config.yaml
n_layer: 14
d_model: 256
n_head: 8
n_kv_head: 8
head_dim: 32
d_mlp: 896
vocab_size: 2096
activation: "gelu"
norm: "layernorm"
norm_place: "pre"
norm_eps: 1e-05
positions: "learned"
qk_norm: true
attn_scale: 0.177
bias: "none"
tie_embeddings: true
parallel_block: false
extras: ["capped logits"]
init: "normal"
init_std_qkv: 0.0237
init_std_o: 0.00447
init_std_up: 0.0237
init_std_down: 0.00447
optimizer: "muon_variant"
lr: 0.00128
beta1: 0.95
weight_decay: 0.07
lr_head: 0.00517
grad_clip: 0.5
warmup_steps: 0
schedule: "wsd"
decay_fraction: 1.0
decay_shape: "pow"
final_lr_fraction: 0.0
batch_tokens: 16384
seq_len: 256
doc_mask: true
train_tokens: 185000000
steps: 11292
dataset: "wikipedia_en"
MLP neurons of a small language model. Each row is named by its layer, matrix (up: input weights) and neuron, and shows model dimensions 16-143. Each number is 128 + 32 x the weight over its row's rms, rounded and kept within 0 to 255. Numbers have three digits each.
After each neuron's rows, "fires in" lists the words (lower case) most often at its 100 highest values on Wikipedia text that the model never trained on. A number after a token or word is its count.

L2.up790:059079133118149169098195084131162157170180123182111144169129110076100155115159126134188127134102112136094092194153113131114085145098090136106155031130132132064116043151101138100148093112117124090138099126077153138108161125155121127146176089158146162124120139131102144163178147082143132154151125085134138076100135061102118080108149162126115163143124095073117081062112129148122170099099
fires in: "which" 95

L2.up654:116125084145130127106139126147109129066085085147093116153105138091127160152148104108129002136180141118093138161158156142135116127095176178203118128142120100164081073129096117199122158079117125089180113115111171143137081059117101128103084133111164125143055144081163129198157136171189131147133118097079116106138144112151089151168139106139090105152170117104102133105081174115125122104160
fires in: "be" 21, "by" 20, "are" 6, "collection" 4

L11.up472:104185075126189153080115139093091070125140127134128106088196135132104122046141187126082154024112133113113131119137100134189117125071120166128167085083128143158170090135147123146180148159107079131114119143141188113124180161161101108086183057141175125126131129134159154146187081144132150128128159123151142087155166098118119107137128102078138126135110226098126115169138070112089109132107
fires in: "of" 31, "name" 8, "film" 6, "king" 5, "all" 4

L6.up283:110145094158132147095141129091113141125133217088098107078142081095113154133170094127188149104146125131137141128118097107095074132091122144100119121072159105172131164080091067198111092158035100115086121131155131186147125107121108188172101104081162138121122129145078126154173129113153069164147128165089088196111104145143119122157134130154164127127197079144158107043094149116090152120134
fires in: "of" 67, "passenger" 4

L2.up82:105188125120115133104126151115129131131093100156160161131155138088089116108159170059081105109175164107120107088133127129129087085115186107157118147127113138085133125175123100138099101085125124081164140184161160088124114112148170159128119076169082093188134108112125125105117143133146123091209103096101097125166188149175099103191162130138097175105152138147204205085108156109172167142158
fires in: "also" 83, "both" 10, "now" 6

L4.up819:090151125104107174120156106135081123172126087094101151070129126091114122151161127114106109147104162165072085102177146101123113121116111151136120091151165121159125204139098098137141164177119092133118106048136134149101122064137126154102096083076118107197138118141161138111127190110172180103123162089080111161188167141218166158135123077114164136083192085162153116070157124121086149088142
fires in: "in" 46, "such" 26, "company" 6

L5.up629:122113142112137165110139154178179078115139095159055132142099132117163097169157093131138102178057129124130107112131073150111083126172132130149136068185128140154111148123092132058163129133151159154062060068191182191168133072105185079058074117115091126090120100144139071112130134098110159132123142127117127152187204086136141139126139114135122123172129163159100155107125139109136092115181
fires in: "was" 27, "history" 12, "would" 11, "had" 5

L4.up314:116091195151167146140194131205055212126116119082167122128170109103115123117164157150169095103173105103152168151101158123160095114122159128144092110112145098171099110106099143089181089155146192137122120159166129144051089165121181147116079138137146146152114101150094158088063130081104105151086093189149094123126088102160117162114158097081114103088138155115059152090168116108141138166193
fires in: "from" 16, "at" 16, "preceded" 9, "won" 8, "for" 7

L11.up342:128157092129199149093108155114097132143130054158162052153147150151121086132089092111089100124101117117132166091099186119127116136112140106139207065106113127137145087128136126127107081180150112175070131114196133192157105170164177075090169203153140094101137160120129179143094166153159105103143136198159179208217113099117163078137087135176130148148145151137166077126132119100143154108119
fires in: "to" 27, "be" 9, "as" 9, "not" 6, "is" 5, "after" 4

L6.up645:128139110111133158102136148196114093075095096179195139111125086116150155147148079162163169098181155111047122109178113167100147091097149128154089146134147103142192151084165141143141132182157123129129139100145158111153131112049126156161099216129131136150140106129130136204112099098196155137085111181150039047129116143102121117091089158143119101146126151120113064048099104191158138141137
fires in: "of" 41, "language" 5, "capital" 4, "museum" 4

L2.up630:092103123136139133095127144095156152156113096121149147075193113051127125167116093145161164166142093159092099106134107097108111133100160160142101125110107078128129126080125151090100092178102092155118139143132162161142094091137110155102164097102129215133095128135151073159110110141095136181117039116172119122077170144120090092118155107162147092141183126111117097140130100129143142134128
fires in: "with" 49, "japanese" 26, "team" 9, "by" 5, "russian" 4

L6.up683:141156079175174156110101140150134174173095118138107150096133097128147137074116140113180108127138133127138176057148093153098136096135175152102155105065135181130148090176116108129099146057120131112175082128094171164150121126171139191079146132167107134118119112135150100135130119128122087028108170117110185122074164100075146093144160146118170115151125071091164133029113143147058098160142
fires in: "her" 37, "she" 13

L2.up706:073149136139133129143124115153119126146109080126108132123164092123118124087147179185166155150161110087126147113158126123141150097089123138144117151168148105109068134127101106134116127130134071154112100184193123180128113157137141065128182093147122085150194127110165186135118120097170129088123132079134151125107111121170176161079125078064117151131119139120124149122138103118135104152129
fires in: "due" 24, "because" 17, "result" 7, "results" 7, "known" 7

L10.up751:132133096124124167100151093157137112078151154156128070218128122135115094054129087117159175125151155136105105137124106141101105094113121160095120080092184059165124142165143178187097058149123101108136110141119065132104140152098127125137175122122098124093085114087155078134078151108106122092122179158086147101167103077125178094229144087145122074112164069174120110181141161111132111169186
fires in: "an" 77, "attacks" 4

L5.up76:125128173132089142139093109063103127049066129102181100130115099107131192109152146072157141142150109086128069140131244162125167183089100138096145129089117073150099126110118119082155100195090067130158125144140117118133094140089131170168170180123134132189121163162124151094132068152111119182183183093087105141122139085060098132116084168159188128113122130165134186143098161127165130105159
fires in: "by" 17, "for" 16, "school" 13, "office" 5, "award" 4, "which" 4

L4.up253:143103115149157101144164083122159137128157120161064186119162107082120111173111120147169108144170130095116152114148145167178132079138127147156168129101098146116101071132089151092143077022071178168081173127114097101108112165120147130138118128173106154089159121159124129143138119096137085184117125118123112106094122096097089152088109173075105055066108124000154147110117115116108178125126
fires in: "the" 38, "for" 10, "preceded" 7, "their" 7, "succeeded" 7, "candidate" 4

L6.up516:088091112181137162123123111139133108126150077106095128119136054107142079114115133084078166190149120115138093054163102129075128096092118129115157132141170118119092095104136098069167122153125176104141104144158117102134119145109109136117125129107125080133221124106137189090115103058113118097187159099109115093157097141166150170160160181160123092166122114138116076072162117109132123188126
fires in: "he" 47, "they" 7, "electric" 5, "had" 4, "also" 4

L4.up458:148145125197136107168108121123092128118174139157191089131146084096168144115128105121088109115178092142148088111130114087220122146154158137178092122137140100157061112129154065115133150077042096086117191157163146097108090093097141151185144110135134120109145105160162054159146114141101153124086107164148123120096091097114080051146142136173117066128162134104194108105147086121163137061132
fires in: "i" 13, "award" 11, "awards" 10, "t" 7, "ve" 7, "no" 7

L2.up214:130167118139103173112173111205139122144150136091120047144174167019160149154116076132155141171085173178126120072104150088124104142080088048155097128113122079155158183140159093063097106118115079156125119150116107107119064123156108146097161105224109139094142105100151171120173141115073095119117123087117158140120111104057116127095112105161161155153152167180082132074137121107073104123162
fires in: "its" 29, "by" 23, "to" 10, "site" 5, "despite" 4

L8.up164:035138157148125098123135110106146151165125115083140143123089123093172143118048112128123165140181130112102127190167125086157118108148073111140137108145149093157164134102102156113108080092165192100194133178158111137143098142103102111125117136126078117114174159069150177094134101164136132169128118071115106060132099089104088070151176175183101137138151123105096144160054096146109139098155
fires in: "a" 55, "various" 11

L4.up377:130067108143148036103146085127094122117138146137150105117148094111162151137145161069116072156145169134145124115102105113164154154142155113137096121133100130165091167143076128122087149103144116085124120082161160146131156143183117175123144067132129141097131114171123120119112133112113166082133152089185094105098131106127119057142129130141155098163146172174094135124105245104152106164111
fires in: "to" 75, "could" 6, "would" 5, "might" 4

L2.up97:126110145179125135148193107100107157142144080168137078153136128090158164102098117128129132187143198085124139124081140167087126170082083143161119119113167175058146129140130143113085116122134119152160073127127147136203100157104152146114132092183138149159124160107062074123124114147191124169063218102167136138053110129128073127130097188162118101193152148132114139137101088093087163134155
fires in: "with" 56, "to" 5, "received" 5, "by" 5

L6.up64:124148110161100111075131101142081136068212197134152111116126110155120137123094132140139144120168122128096126084147153146050091090120047159099083145115123092118117095129169130122087060130112151086127090160135130130127159119118177169186125080146168157180155138165155058120176092135058110088135120127087078156120144109110117133103130147112073135119147056144109140111107166125143123108147
fires in: "of" 34, "african" 13, "among" 4

L6.up735:095133102163153159129072071187141133101167177087133118143143061137180155164106134094126143128147168080125074108156111129090141108120167109161119124101135043091192120144136131176154154100105179130148194145115140193123110098096057114103141096131170124087137148150176123142190139070140137111144128134182138131079153149106161112094152170163125106144181147055135064136067154090076092120172
fires in: "years" 33, "meters" 6, "century" 6, "days" 6, "year" 5

L4.up516:131112153146141083109145122089114152121174138167145131173126107091126176101160160071061135128140102067123093163157069109158104153097105110130130140072109124152085172097057119131180187163080148167138190153151168102129108124102167147052166127153145163098128113156203098193066177162119172156124117128138177110098122106165149137114104118110058105100142128154092110195131106155114082169123
fires in: "all" 22, "each" 9, "12" 8, "8" 7, "5" 5, "g" 5

L10.up581:149162098101109094135088109152165105143109099126070083158148083113192097121144160104119077113146136106086144157111119113069109067127035137188115175131175119147140153149116155134141123156105121118139128154062115132102141142152131174099100096116094117142131123104138156104090107111113068146128154116112132178147130120133146196167183123115120141145116118175157088181114126132089124193126
fires in: "an" 62, "however" 5

L5.up552:135087056119161161135159180146099126121117175116126119095144135141104132056131135098142075130114103122081146050129084131139109122168113118080085091144146127174111172102132073150168041081137135099144101095119119122121146169113137123113157149135192129155076116152166172100136148144132167148146107173124147128117133130095123103077093143118135123188114117113125149144130181106185156165097
fires in: "with" 18, "without" 13, "others" 8, "consisted" 5, "politician" 4, "political" 4

L2.up784:102151129076173125127117129137132099151107115125117094078134160078172153157088151108105105073099169177149093155168081154122075165092068147138139107120153102151160135121146117128110179124123155167133153156131150098189147154094127095102119132111144106138122149060100121147101131086088132152127090091156100178151117094050100101114132133135130145121153148217168168139117211133121135114113
fires in: "a" 39, "years" 5, "language" 5, "teams" 4

L2.up681:141139117150085096142136118096132146119112170166128128077192071133131088188153153180143121143127107101128152124097079145124113121147185104134171104196097096154147132076134085162149125140132096100158128153066138099164094129181098199110151114155135069096126161117151117182133087123155096097159174093144179122134074133172110083127086111125139159193189138095143182157154119140138078101096
fires in: "include" 15, "release" 14, "includes" 12, "features" 8, "appearances" 7

L10.up830:136129131125115090145108127112131149139136152085149124145120135042128138123182150117168120086152184109141125131107122180162109112053140094116145156088111137050141072095133129119175114229166085104170145134147080184186111084118160146117134143160178145110137157127112130170153140127146132141108140160155180132162107122112124083164126181174089144090179164151108053089093164148197097099135
fires in: "to" 30, "on" 8, "not" 6, "is" 4, "unable" 4

L4.up845:121100122195167184176078096137153155089102108049175101111086094147135073111126136120149120124139053101098166121112120111229113077093161146100136081121134120105120084128091122136097071135129071106132081142134143156148092180170137095086106104192140162154195124183108093121103144113140109119119152132158085100086141169108123158104127121171130119133145144099105128092139173151095161129078
fires in: "japanese" 24, "of" 20, "japan" 14, "in" 7, "russian" 5

L4.up370:120113175100161100157089075195132160157091106121082132107093117124163205124159155129111123135130129123187151093195092131109101056173169170112194130159093097186120143162098118120121170162128095106151122065129143113116137122143175134124119151134087093068177163132127149140080094183166167107101100131102127139103105126078120082225133099142098143180127143138144087109104158155092170112137
fires in: "t" 12, "can" 12, "could" 9, "for" 6, "would" 6, "found" 5

L2.up370:164083197142138116165121092149145132142106122153132071094147174159132074067112116113147185177160082130170090075108177121112141106075126137088130097173091170101082050162084021164119116098096155150152111127150100181114116160095207152120118156166157126075116137158123104137160111085075173174109129094180146105143072154085143129099131145083119064161100119139068159127132100136145134173120
fires in: "republican" 23, "daughter" 12, "of" 10, "from" 4, "chairman" 4, "family" 4

L4.up81:140144173110143135130182132149163123117161155133071105178137141135132083141087077117167162158134168112109074143136115161118137162144120136084147103040111133128101113184140111138155146135161088119127106100148121084158199183095121123108154142081125092145126143194131081149112228136157177137120101049147125157146172124086072121153138178125102073149125147094118081146147120103148097098192
fires in: "born" 50, "year" 16, "who" 13, "right" 4

L10.up644:107101178162140119161115118105165152110134225146129087122207044063153192195115098111102104169116110121109176200172168121148114140096182139196118095153151150116112141099101100168129082135107139080170111138138154118064116098166067168115146126140165159131145126140122139051112087155148135054159080085185104121137164094199087121100135155142149093103122150146068127108109146164151137126141
fires in: "an" 54

L6.up815:158085127140041172090079111154169111171140142159139120151146113128122089114132105149175152114144131123107169075175118156181174125108085189120200126103153108091097095141036147124119103131117125127116067153151193122105143089176142098142119155113080112149124085117163110116133134117137095129119127147139112113152157081131129172131180072094106041119169081175130124093101133139124121109185
fires in: "or" 34, "of" 12, "with" 6, "and" 5, "any" 4

L2.up10:139129107129075118198176098091128148082118166188117105110162090110124083123131145137149106139083175087180120177132110128130112098071160196164089130090195164132049112150121165088086068122126186120118137127145133132106139121133125136172153133162101165133129189180089142153090144132192104155077114096150156085133104139164140113172107187125133113097142142157157122110140082100155114133105
fires in: "from" 15, "its" 14, "the" 12, "bachelor" 8, "medal" 5

L6.up38:118124094177225131120097167180066165078107101116141150128078097160126137165114131073119136054092176085154133110132121130139117127111145091125133121087085109158133138075138109084217069159124135133111163103195109137178154119096123126137163119169102086098088117160136138108180076121164149046126157154124107139094157158131121139065177122157124155089143145114135124175066130076138151185181
fires in: "of" 57, "influences" 4

L4.up730:106149059086137178163151117158097109150113078114050086128102176090117089131060167134182120188152075130141135120139108090173126102177082108168164099183194130173124131083116139165150103091107137173111098120134155121108171120192181100066146087125153091101163096129142126122121157139121127154214154159091105113160132126172105178140110108096145147103115106135192107113117129093149085174096
fires in: "s" 41, "whose" 5, "available" 4

L4.up38:172184106123116141077115097213084100111162081091136132132124184143157161151177129120082132110148152093135163134171174095153098114170102130098138172160170123038133108163117181133094106110088085113078150209142173140138046136131104204105117136161182112189099103077137123168149093154156135116156132116183140143127109100111135060155141094113126097165149180081193107081147144104100091117098
fires in: "such" 30, "to" 17, "well" 15, "however" 12, "as" 9, "including" 4

L2.up426:084123176193121137112129094130165144187133124179122150111164072145123114131163103143156122098130076141112127123126131107075178152166199123140138149163133127102092095166095098122112092118075111125118080150198152063148134102122134141127061161195157127121073100209115089128177170072186125159124098121090147116160171169141147193077125138150089082098123093151104139114126129138048087102144
fires in: "and" 61, "have" 39

L2.up455:066118121133169096121146177096162126196176152173129138091128134097119125090146184079096099099096129105159119093114148061111097148102137122141118083126111103143157098122115134090156193100164118115125113129165154150084168147105082062161036118161092148113130120133136118079089133096136157093102111145095142071116166110127116123139119182152142096108124113117114162052100157141153105164146
fires in: "japanese" 26, "education" 7, "york" 6, "also" 6, "educational" 5, "victor" 4

L6.up391:147163108141130096124106149118111180088148112056107125041064183182175146134090107150187117105120174142109128183163111127109126187113071204180155120129164107124122148166113114161154144104128131118159131094090134116186119149113113178155186118037205096119099135106184143094115080140103125113085121089100150142137137087120122123134091197078113129122138081088172116125061178121143164128113
fires in: "various" 16, "these" 12, "two" 10, "few" 7, "several" 7, "all" 6

L4.up358:126172116127131138149133158134118144148111079127126141102137108151104115053146110124098117156121070111102158066087113065100095099170168161183108105154178161118147129153090185155148105088075133104110134109148105142137112095146200096105068152189131105100127092088123122160151154110116135142121171114153174106112114107146133112093115126135055120163128158157177113134119172087148143117125
fires in: "be" 16, "also" 16, "later" 8, "served" 8, "been" 4

L4.up538:139153150107132196154075091141158132125167131191069122121145109127125102089066113127109074109159114138143120135205153117084112123186112155162110126159140122162142087123170125177122136114113171136139146158208141098112153092173145177120145083124159096086066156074119099114139164126149134130161057120108171072122143131124066108129128121183106150178126058119120074146105126110117110070088
fires in: "such" 34, "one" 19, "this" 12, "there" 10, "it" 4

L10.up95:133167149143138142133103116187106158152101109138096114096151161164128144122130085072145087105148144102101162134179119081126134139179132067124146141149165113121108122106084128083152127132080136145153108106132151131109045122133162167035123068125157085148097178111088130079114144121107142103102164161092132141118165181137109098137107184123072139103152057120167134086123172102148158125114
fires in: "s" 41, "his" 25, "two" 7, "her" 6, "three" 4

L10.up863:138153117106099101141135156156139085166132129191162117116170095163121161114122135177105105097186147105122135160128096089171149173132053091132126096093137148089155060110142178095122135120110116140117092123117152177156133128151152116130119172152134030111098127083161126122115125187160134136171130137132156089134144080085187157106214139100145070178106118156090110071193130099153214132134
fires in: "which" 32, "that" 14, "to" 7

L5.up453:072083093087116143184113150116085124145124158122136115087082096096107145125201150116145110146056142113064115125139090203120105131100130125164118115124143146111136078105079111175155185095094148071152209110180089175110084170117129112120134088146148112157135191105146142150106141095190178110111142096169137139135117097157105079123117109107116160124139133152117142197089125124135147190154
fires in: "include" 20, "services" 9, "includes" 9, "provide" 9, "service" 7

L8.up117:110104184129080117126100155149109138082184109072167087146143163163154163112129169193134102121131147079062139102135128197109154189137180086132112110142135140081137083075133081168075157138060120138107104117133126133172095078169151130087156191108146131112129127134181168139162193116138135098124129116163072119203079110158090120176162064115140078142155133147147148117113099116112157128115
fires in: "later" 11, "then" 10, "was" 9, "eventually" 8, "had" 7, "first" 5

L5.up489:126181161105094125191166124111111084105171131121114105239120148092153181136129162096113108180111168110101156139161123086159132124173124148150130093130193071177084070151095130141102106138092170126158181183111167132110141182164149141111105090148132134140123155174128096116111038116113184076101119110103078108094115118133086076164104169104121084121124117155160074122128168152073115142147
fires in: "his" 62, "her" 22, "their" 5, "s" 4

L2.up364:128147145219101134130092160184133159164088132148142105183147109140058122105071089104067186114089080111156121131152116131117178135185154090117142156138155083147098122083092107148113108153159127148125107151134143151155103122159131195067074144161179135175041077178162101137169169112132167140044125101130130146125170104102187154089167096135150051114112158137132121126102100154142128145154
fires in: "but" 45, "and" 32, "or" 7, "debut" 4

L2.up302:141167131106107127136118140174150146138124128100132080140170079148127206122102119132152155092110093157107123132078076108146097117170092124070142106141160135156164118122147098214073136185155205100077175110173110158096070150090101129079152096100115162120144131194157106163153114113147151091142084115159139150163214134095079153123119208131129159169131037134135227113114109100122199112083
fires in: "history" 32, "population" 11, "historic" 10, "historical" 10

L2.up271:088127154093134105145167153148062120129190121135114103147108205092154085047176073092115075125157117132096145061157113118146167179132177117127150108126103175170121098162122162086165126149101147085126117094161115137120148077084151134097138065176138129174099141128167085190093166071109136099134100094131135109151135094133090116121076076129118160177159151138056150103094125186102110163132
fires in: "production" 17, "would" 14, "will" 9, "despite" 8, "company" 7, "produced" 5

L6.up869:107066150161149209145167063102126163132153182151154181111145106096154135161155160127147083152134123145072149149111145131106102079128176100127118110113152086117131104144113128118158122141153099082102104201141095148123054084144126154151121113129098092126118123127167047172139136112117100137150120124044128113096090098113091160157088070072132158139106129093134062135107148093145088120161
fires in: "it" 71, "issue" 5, "i" 4

L2.up130:106112151163123157118155112121130088151140166150115179049159112158151069134132103081099140172102127108113059132077134096152138223125169133131141117178173114108111079138128165134113170140118062112079174121135156104124176109162169154117193157162127137110141140134139105141122127164109132140118170150110113127201086109120112140050109119102153082138117126071144119145114060154176193152116
fires in: "south" 18, "north" 13, "west" 11, "out" 9, "there" 6, "what" 6

L10.up382:102098111125134103083129092126118085129148073143105165132054152079095050118089126077116187143160155109133165154115101151117137117165099117127093115163177196081117143158105184106127144103108190146106127128105181134119152148088104163129123096113181096127122109129136084148124136118141154135113177142122097094133164078170134140161059112218165096131127116122111115105109167207096120031125
fires in: "a" 37, "2" 8, "1" 8, "3" 7